Weights of a small GPT-style language model, trained from scratch on English Wikipedia.
Size: width 320, vocabulary 8192.
Architecture: RMSNorm before and after each block, rotary positions, no biases in attention or MLP.
MLP neurons of a small language model. Each row is named by its layer, matrix (down: output weights) and neuron, and shows model dimensions 160-287. Each number is 500 + 25 x the weight over its row's rms, rounded and kept within 0 to 999. Numbers have three digits each. A neuron's up and down rows have the sign that makes its largest values positive.
A block is one neuron, or neurons of one layer that tend to fire together. After each block is what it responds to, as a language model described it from the Wikipedia text at the highest values.

L4.down9:461466473431521546548491486488466468527494537474500520471470469519528516492497526499525527499546528455522496545504526510502510537512498489509456499489528483496529547495487473500509480500497513495487515489506463517505523543496538477511478526502472499483507472534516536512456487493463499480490498469511496465442443484474518508524550467499492481496463482509485513512492497521467439522509
L4.down61:545494480535514488530502530497488464467499463494490467508477498467506507509501493486551484509514527531477521487477511465501519504497527466512486472469498467519546540539532458484504511515504524507504520481486476508536523499450473523486530470488485503454527527499513515535518472528492514482529495563480480537466550524486525497526527541484516515504495469502469510454545534476469484494495
L4.down202:523488465480478499502531532482477484458507417463498465489482497504494529486502500498530563515502503520507503480492504537482489500503506499464501485540522502482534499489529486501534473469481516453508456544499461471499488519476475478491513518524496515481517545452516524526501498492519493549549474489487471511488481536503531505530485492547531494485492447497459521461454527524544472495516
L4.down329:512523520466466519530477493498552451507545497509506504493509494497466460521484497517485481508465471485567496538504529513468549493480526474423453527518474507518457512517531519514464487511510500495471533481534484495512501468468466516506483494488501489504486539496545495466489466474536483505506443506514502550486484462475523532493490520497508536471490494521495509510441516512481442512528
L4.down339:481453542495497496488493478479515506437484589525513519498458497536538509520498529516506528498521502504493495528519492484489459494465479514540500507516483522499492535467493516521470500492510515475496502472470503504552495465499508480467534518525485524514526545551502487479471487525482485507482500472529455505472514485492467484499486521461500506496550513521499543513514530472494520456470
L4.down512:558485483520507517525496506499533498497490461540511532552490530529465497543507577511520516525513509488527465499512494494503484495484490504462515517527509513458474491509545519487540481474519509524465495491511434459522507506506503530455471452524536531492540502483528485461504478486500465501459515495526515482509514508464481448501518499487489546492470511521580514508491545476490500495530
L4.down604:530490491493532491516517560513473509514510511495497496494490479463527501502439508465513450500522463541536488518479505511517510433497489439481468487457474529533550485463443499479491530509497498456497503509517502487465550471502545536497492464479468506508527532479468476556510483519483532460477495532501473530508521461478530439485510480505524515509513498496544507499454511484530478509473
L4.down768:518519467535501504530476495466512434570521467515534499511493500461495484492474503525519509536543468541535515536488506465488487488522512481520514499504477513498502501520495527541484483488447511541514479508517510475478514491477495503510502485446509488518535453447510506493488505500515499495474506468516511522507513525527518523495474522497480530489498521542499493500512525487487509517514
Responds to: Fires on the century token "20"/"19" beginning a year after a date or space, as in December 17, 2017, and on nationality adjectives like Japanese, Russian, Belgian.

L6.down31:508480494519522472540465546475499488484513469494520553505472513500536488521495485519480501473520459525492489500506459497484524475510485482490471497447480518487525483488505482488492491468534479481484508495528526509508494483482532469497506488504499493494468492522457503490541525519517490488524499488519492532515525493524481499533509503489530571513516544494506486536439534511501496549519
Responds to: First token of a split four-digit year, mostly the "20" of 2000s years (sometimes 18/19), in dates, lists, tables and citations.

L6.down468:496528505526523484472548482483502519467521516492490485555483434471525520519510493479493456479453528497499513514520462527482481475472469465473520512470500488510508498523508495523541510470504488467518485497509443501483556488530508491503564509475507508532470531497527499460548467474467518494501529521507505484521484531452502488515502481499521519490503449517461540562533518519497485503473
Responds to: Final head nouns or word-ending pieces of institution and organization names, such as Supreme Court, State Optical Institute, Accreditation council, Standing Committee.

L6.down172:508531478487536483514532503473519507468501510507543474503490468507530464486533538489495499536511469464509524496518529521480514525537494524540463505487541493491494519495524539481540436494538515471515471494473476490502498475488499455513495497525507531519507505517530500515483514489538478471485484464522498496512542519500503508502477519489503514483528499459473542487479459465502493527504
Responds to: Final word-piece that completes a person's surname, often foreign, in rosters, cast lists, match reports and tables, e.g. Righ-i, Mamed-ova, Per-ović.

L7.down73:520486528490513525507544523513534534455465482454487510414482484481459537515537480470476512471460495521507490539507488494534511475542466471471508496505523488481528533495502494510492496479486519524487460490513511483469551487490521516494462468500502533479514453502520474488468496458516464504466462484496509489506491485519451484524533482470512519430510486502497448493516505478523468457507
L7.down124:480480493504513471565530543510507504502494453537501500495477542517519478472478514544511509520517498520535495529467494536488519487539478512487482495519510489510514535495494470506476513476480526447537482517510503502506482500520468474519499476524513508503539488551485483468485464505494477511494541487511495438501520527505502505451471476511520474465506509517479548517481535502566507465499
L7.down311:493472520507512485527530490513521468469544455478468486507494492543473516486546494450476472498512493496515469504506487566484488488489538507523533487502517493494474506522497535500483546497490501450527505474565509497501510550504460530500511497498506515507477520474563474458551474496523480502488498533520542458486551493496534529537522478472510524522511519474567471443486514512495547499500
L7.down343:489489473472457492513509494476508504480515483506499547474491501468517455504492525503489468557505513487519486515500488526478508458499498482493533521496516481524527503498507478508509499517469476489500490540510466477470543464518494497473512456482537473527510481520518479487519496436509453491505520502488492486538551493528497485536518532474493536518496519575568465492498557501482504504493
L7.down395:512482510497510522503509493490502500491524557462518486484495511537481515506550525461519553428504511464496534446526492474520542513559471494521514485520476505527464516528456493478462508529505490503512509561498523471484478491496486518478479488500523493511525481527466552555474507479491472496500474513475501477491529479523479492520531546478496448446489498507515499491489497492468502421505
L7.down458:521491508510483452501538486480506531485551518508477518482539490529490503501544508462477482529524488489505482526521510528491479518543514486494499496473557507514480474529510451488510491488521493532511458479483528536484504526519460466483497476483584515545482502501481533468482490483496487520506520477474520487502506499441493493495494498482503499530496523489465478451492464524530492476418
L7.down545:504469504492475529489497448489538499498504494500513505491536484505514495495540501506578498507509478497491518493491475516513511455527523512500485491516524486501467455516502462499457493489530514480468469513507500474516454527527486526522523537547446506514516520540534534529495517514474522465504545520470496499519541524511504525496495539504471512524486477471543497531527495532505488511503
L7.down773:464510477473516488531506472503498490490503488515487511527471514501468467490520460433485504467515502512502485534495507524496508520567500476536509530489524477507461473484502514513449500517485526522507541486477505518467507472477530510479450521450473534465525526482544525463551506479511470488486514582522504493465487477538473544507539487457499523483511544514546482510490537512466514459418
Responds to: Word-final subword pieces closing multi-token foreign or unusual names, such as Rī-ga, Giga-uri, Par-ma, often before a pipe or comma.

L4.down133:521493510471498528440512488511491444490507495507524507460519476492521515493476499517522482505528515504519541485454469481492483456515506516505519446554526508485488520467487515505497498432550502509502528503481520540473473515521551516456482475533498474474513460505501526524502455503558487507497525534474508493488517495499479495488507511516486473516483485511484480507454552516475462464534
L4.down372:502525458521531517499537500465495479531504552462474480512553485505484489468531471496499540491464515488483525466522494523500478494563488484518487507507528492540483463458540505558532510492483481487483534517490481496521483519488473536502461537483482508530493522523513508519485518495522471522522505471494454501458525520478507473535510517502486505512496516495475514514529557461495484577510
L4.down413:500484461542512507538476532513469444510479492542535515484525471483481504485485488497508503484537507524487484466492532489498501516523508529518525487483537525494483492528482493516565514520506523471532474487521453534441538507502505511506515513475451501514457485497518502507497538511514504472510507511483492472528497479481513521496510504471475518493487513503521493508540541499513520504555
L4.down625:456496466512476494470526497503495470511533501440475479493511517486509498444495502519501480497492475503504494513509472463504484544555488498514526524504520504461458495462476515503499491507490480520483516510505532521517483490549514453500497472514515492527535487538481485535524521501522507459516538512509522484475505464486481555501483501515517491495526520481492490471529533486539482470514
L4.down686:534473520494541496557460497493488480493495495536483508560503531458468529524518474469535456452504472536440522493472489482529451487514547500498468494484507506518504480511512444515513503487488483525473489509528484507492522536527526501502511476471508500509524532500558500507533479452499464477542514495528541486519525497497513516476554507550471548527452535516469495446515553480475517502495
L4.down787:488483496508526506478506492467481538516476484532477515509502506444455540464529502515499516482516513498568496491506493497494490530446527485482480496526529464458486500535521461548504485496426482513504493506513484501535525503466513539500523521527497515522507460509483504497516543496525532477486492480479505507417481519473513496489511515532510524518532498478511494482487546503455481513433
L4.down803:513473476488488484499483474502524521472521460539521479494467483471497488476482540556471517472503581496553499497491503497442518490476554562485515478514509496466471509485513475509506477533517462496508498504536500499511515495500467486467509537489502515511540481497500442484498484466537539489523513483496509506511505507488502515475500513553493500466519530467522515550505512517503554505472
L4.down817:444502535511484515491473517458497469510502568473575496504531436474497456504497500532481489515496491484496517468489543493505518489480476484453535503480498516502508523481482485499486511475482495465509485466509478466511512504484494534475509548492540503494514514520531486493505480479521536525501510498527512488490497467474514484509474473427517504516516516498495509541502482478487529517516
Responds to: The head noun that ends a proper name of an institution or organization, e.g. School, University, College, Museum, as in "Kyoto University" or "Lanai Road Elementary School".

L6.down490:491530482509451521508533472522482513485502528526499536513509527513485524512474498499489488490477540465533498513466503484512514467472486492432528482490487465529496515518486503532555472515484547496538525489458492516449525528549498506521498504543482516498488526501535485475500512496467527487520523540566474531531505510519502492539475495503494536514550524540439485516522510520487486523506
Responds to: Tokens that end or directly follow a decimal number, mostly in tables and coordinates: %, table pipes, units (m, km), final coordinate digits.

L7.down14:511483440467471522510507534504486498497491480503516487444471508520497486501494510488515531488477461488474502512519538490470504493523462456496477464512459507471478497479522503496468500485510480472476537465506508466503518477511511470539512569508524467485490538496528522451499480538537503514509504498484463491477512539511523512514494483513487513517486479522488512538501500523472490482489
L7.down95:521507505497514467489534493484516499504497535489491547503524478489510550514496544457492478491517503486487497490496495523492516494479503513492502494503491506511529441512522483512538489497517461463508509523493465508480511531527532514553560485497546513486511537510485542501518519520486490472473493485503506548506512486517511546498497491473485522490466484522486496492580487533538526516497
L7.down321:502509533521532509469490481507495521513537472455506478484484507530520547461495560457525432516475472537550519545504509500541528483505495512534469481541503501508511497558498547517463490494553509513526508486526483542484524500477502467527506491519499503497509564538515487479441472522517523530463509509490470473542528449514529519486513483483488525517523512503531534483494467516495506495519
L7.down521:516479532456479516523513478481503513501569477528483489501482498477540520499481483486520496488492482554526448494477470503511476518475521513503498528518529499488502533522526467503498489500516512490505469480485480536520549477525521501493505478518518424503496540486524541502509547505514525527497517478481515509518476592502482499505461489458519489520535489512479486437510508487477545501512
L7.down604:579484476495509478479536515496450496520501451456509493490505500506518523508535503495511463485497508510508485497490485500461537516478466508559502492508547488471487505455487472475473500498541502547477459507481479491493491483493482490559522475470473526469516499475491491491506499535472492473535510490482530529510488484470480495510483540533469534541517502521479471500507556483522472479508
L7.down655:528528559505477522502540489488487519506508460502466550463492488512477510509529517538498479503485452506491466472527513484527515502504521490448472490495497511523508510526516520528487527504492505458486519484487525534506533512508473524523504445506522527483510523470473484547505485482483497487513487473508530504544496491426541479486471480486501518516521457514515509515522479489476517438488
L7.down679:464478454494481502468498556466497570516495495509515505519493479501502532522503506490501473479502477452495501518478561476490561460491483549483507525496476459497521520491463531500499506494465491553512515523509466496492512517461492491493532483499529486453493479504543498454495502459516508492484490504493485495481523516475489491522506490486490516496475522536538501502511484491488505492508
L7.down778:467506476504511500486504506523494486514490486459527498444486475490493500501519496514503487481457468489511513537493474488528535492543503541476515470481484546515499444495551491515513500576543535463533495535500485510494505495514536502497519496498521527468489532502499518495563501514513486472509457494456501533524500548492529515519459509471492490492458544499483527473531512476518524537515
Responds to: Final head nouns or word pieces completing multi-word organization and institution names, such as State Council, National Science Foundation, Chinese Historical Society.

L4.down253:486512475534478461562492512515469490506525502559449498462493504454460499495456499527513518498485501511507504514477504513505510508541487488500503493458497478467493479501506545534493476511507435504512518488501555482504519478530526465485500539434495518483503484524524477461477478456503518520504488532498499463518472487453520493508496493510513469482512524474512499500457489519523488517491
L4.down299:544482518487499498503497524514468496506501534497561533534504529548498500538515467503496425481526491471513524497482452472560550530506480485504512478471491529475501526480512493521504476494505499472554498518496524455501506485520505502486475474514469473487461492500499492487525475492462495497478513517479525528512536481529467503489509493515487503482455498459450440500526516459551463506483
L4.down305:487459523504508526466498472537488568568475547533429521476557493508472501474520516527440486501482472504561514469531519467538504458488507483469536524478486541532480494510454547520529511520464519483515510542517531499512560511446495480496506517491518465464495451533469494488523503482460509489492547487500479480526530476481476492484465494478507477509483487514497503497527517511497469481490
L4.down356:495526490471526490503528511543465535499464519513495494515466476487511451469479527491482537473500495498530483478511486526489513493502506492513519539435493499481515483468499490481474464485512506516491517510522492486518484497474518502480507514516457474514512482482504526507522532491495475466468509529473463474508501490532482533538507525486509535515537472555487498511467510517471539494506
L4.down408:507500531543488482500500500477523547510503485498511545497537494476509515464493516502527550528462494511533486510484534506501497493527505470503526507492465532499511474492465515532491506487481550526449483500468489515511482481507507494477496533482515514491514547515542490517472480489496467529527504553534470510538495516567552524507544544499522466491539463522495474516483509490505510507533
L4.down417:485493504521455489526492481535528523490473517472509489407513522487461487489463561548541488516519492504478534468511491486481516466503420453500505490510495530501516496541514533466474518500514491515494473476463550477544564479486532539484501480473481511498490529492489478475454517501532494528453496523558471529499537521518497544512504478475472512494497502464527473512477486491474487505488
L4.down583:482482522501536501514517492479526486477506447512486504489469510501492488495505506544510523497492484474540532476524456501467499477498536533513547477525480522488491521494472472489505485497571494472528527508514524525533492514542525557478435485490444519463521509540533481470521515474450490487536514459550518510465478494506525513515494510536497477494525501453510506507536544477519524534456
L4.down745:478509510549499523497513471514510491507483523481480487492507522485487508523516498500479492527464439519465483509507488505488511498488498496483531515505500501506498507491479577470475474505476520449491475513524492479507478482489491474487455489508475529472485515488548520507466413488480493469454469507483510503523483483483497525524542445488481514519462479488532453487486491456478475530495
Responds to: Last word-piece that completes a multi-token proper name, mostly people in lists or tables, e.g. Sriniv-asan, Milič-ić, Herzli-ya, Luc-ia.

L7.down220:480522510483503539477532554487478476529482511494513502486472543514542508505540467507485502523513490486488467464482549498575512520496497531540523497514485520526514518456456495474461485469487475483469473481490559532536497523493488550453456522508537509492530526546505472538461448504511483495484501507506516465470507516522513551505528522521475498519532527463534485492517494506511459479490
L7.down238:479491498464535532501516469516528486541484530498524481456511513505467499491497522513460502515540519518495444519465453487482515557531470494521546518501501484449484505483546518534502501496503485501465527497504475491491538516528522506516459509484480488463465486483437501505520471524497491452451493503495516494497456538511467542542546515514482501504488493465450506518529504499487519512503
L7.down581:517500537543504499526533502565462499525465548510501490518483469470516501498511539501468507488528490461500488497522511515529522474507458470493480529500510513453496462533466517520494492508495466526494524475458502491495510423530495508537495553494499497489506526466524486497461468455516517527472476467504499489500522527525531502563510501492508506512522448496539467498523493461484474485421
L7.down675:491525530455491506501477453485505529528490508486540478465512471474456478566466504499502483472491507478514459480493514536512506472510500457482473475522529499529504477473491467495504515570508485491561505489484494492541517491525496498535512480473536507491504564459495504510493498516532449531453461502514506495541491498456499508491520521463539483523497486506488516507437490514492465528483
L7.down684:522468497473526509506505514501463462515499544520476507489467527526481489498522480469462541505494520460515499528466473463487532505491544507516480503499514476478464496491525491509481506487468529544527473469490495534510506513480471550491464480536490501498511467547480488516455515528502496485484527516517464491558467461479486464479516489510477516480493443502515487453526500503494477514535
L7.down687:503493475492490530488509505529500496505493500454476518511476485479550502486512525513540488549535501497500494502501502473511507449460527500484478509485472461487494491507478469461495509495502472463535445476480504501522553486468519506511525520505496561517510477513529524470497492471494530491499431514517488496524491538526475470474469475443474469498484452471502474511516488525467503501506
L7.down731:475488528490503482492508467516493529491477534525509504524507492525514505520489491567488488560539503485501502488519488527517503497503450515501478457486466479480522505522508560496479484505467494495480488492456551510490507483493486508510552466511488494471542499514506531499525510466510506469427471480488501511494524511483498512508459486505471482526536479450491462494506514479488481529490
L7.down826:477518549561518470512496490501526450525466523503482506488475529496528516555521494489492473483520539469492530516481471507537472496492503506525521508490508524517506471478465495503526524534489515514459477494464463477485512527508487475494495515499508543499511501464480502507500461495495479475489527528543534451530532535494532484494498522492485503504550511446521515531458460504508509506530
Responds to: The first token of a surname right after a person's first name or initial, in credits, tables, and lists, e.g. Jacob Smith, Gary Johnson, Mark Wallner.

L7.down13:493477494518502470550475534487525463480541497514519473465502490500496504504495492509532504512531479479489462499472509499496548512504516477517472488530520443518488494516492472498512530514488503493511508532499487476462506516454520513516443550494509475480478505507499508484487476519508452535499501509479547483502531528495512513486484504496520491507495538489564494505471454464505479501464
L7.down193:523501436503491514508542508546537473523497454450510513516444482514485488484460444469504550513442512507492493476510504500460475526479538439434495473482500481448466496471495544509544535493560503502504508477493495527553523474529500511506498509510473500473487491514488522542442456505548499475501515542535530506537509472503533505496506506515534514482489478510498446506466521489547492550529
L7.down243:460538474501476518491473512494499496513525477514534478536473512500554537448467532505496465485519520475505486511473506485541525488425466493476500530540500498515518511490523533499529522510480492487523530537534470489533525535545513463485526508518552484483530498467501494483517462496502518537537491486489545502463467488520497503476496503478448500541463486511499459520496499468487465531493
L7.down259:517452488478496479498487538469452490553476510489508446517501501537469489513508528544501479538516485463472479530463532510480521520513547531484566518468504506443510458513524487470493468486501529469477500537554492493522490491502465496500452511524538472496500488497512531538503488512477483459490488500514521549524449509520482482488517551495508490481482452540477530525495465452550499520474
L7.down280:505528482500507516504529514500491457495505535525497514523491470471509509461445513467509523485501506508531540545487491486492532497480493512534553504523503524484491546520543517530483535560491516520504463520528494488508535526489513509491471515498466523466540501528472480449516474461495499504490496481499495449479501496520462496489505544541488543509553494503514510467522475515500490489530
L7.down543:513488491522514468553506490489492525508483571464550496522507529528528476488473495504497514479497482515478481516514488483509500479507529502477509470522460523476474461549532550503480528517545465538560486465453522549497514448518548493499468529460499530464491534472508502519503543471478516484529507509513490509489443536514503479507501499534504494473526469521507528522473487499520504500512
L7.down611:486501550504547530513507546553496473518493485494480515518527510554529493514539522498468556485447481509512540500531500517444510483528517500431491505468445490527473515524519502484527450464501515483520508493522506534505488482448468522518526520463493460511456498486514492534512509473525517505487499482481533524501502459548486502519454513523470513456455510507462488500504488510498486538523
L7.down662:478464484503476491537492477510479474501484498505489494522501554508523477483514476509466548493482513495532475546506511509472495487465497492462463528438449505547454497509522513474519483511547529519532512542536526496491494471552514558512460498485488508449501453512475508502502513494526475517518509495514515488491518505484481490463511531466550484446515540481512527485450522509487514504528
Responds to: Demonym and regional adjectives, often word-final pieces like Croat-ian or Finn-ish, before nouns as in Japanese film director, Swedish football season, south-western.

L6.down292:475516471477502533512528513472521493553484545492527499486471487496558515497499493542528549521509494506538525522494460474496508513539523513488461490491510574483530500471475514475461466507478467533517534510458558484476544526487484488511476512474493511466502506508494521525473490481515476524461497489487511501505492502477499527532460475477461477486542515504505527506459495517496490505473
Responds to: Fires on the first or middle word piece of a surname that follows a given name or initial in lists, credits and prose, e.g. Sher(man), Wall(ner), Clark(e).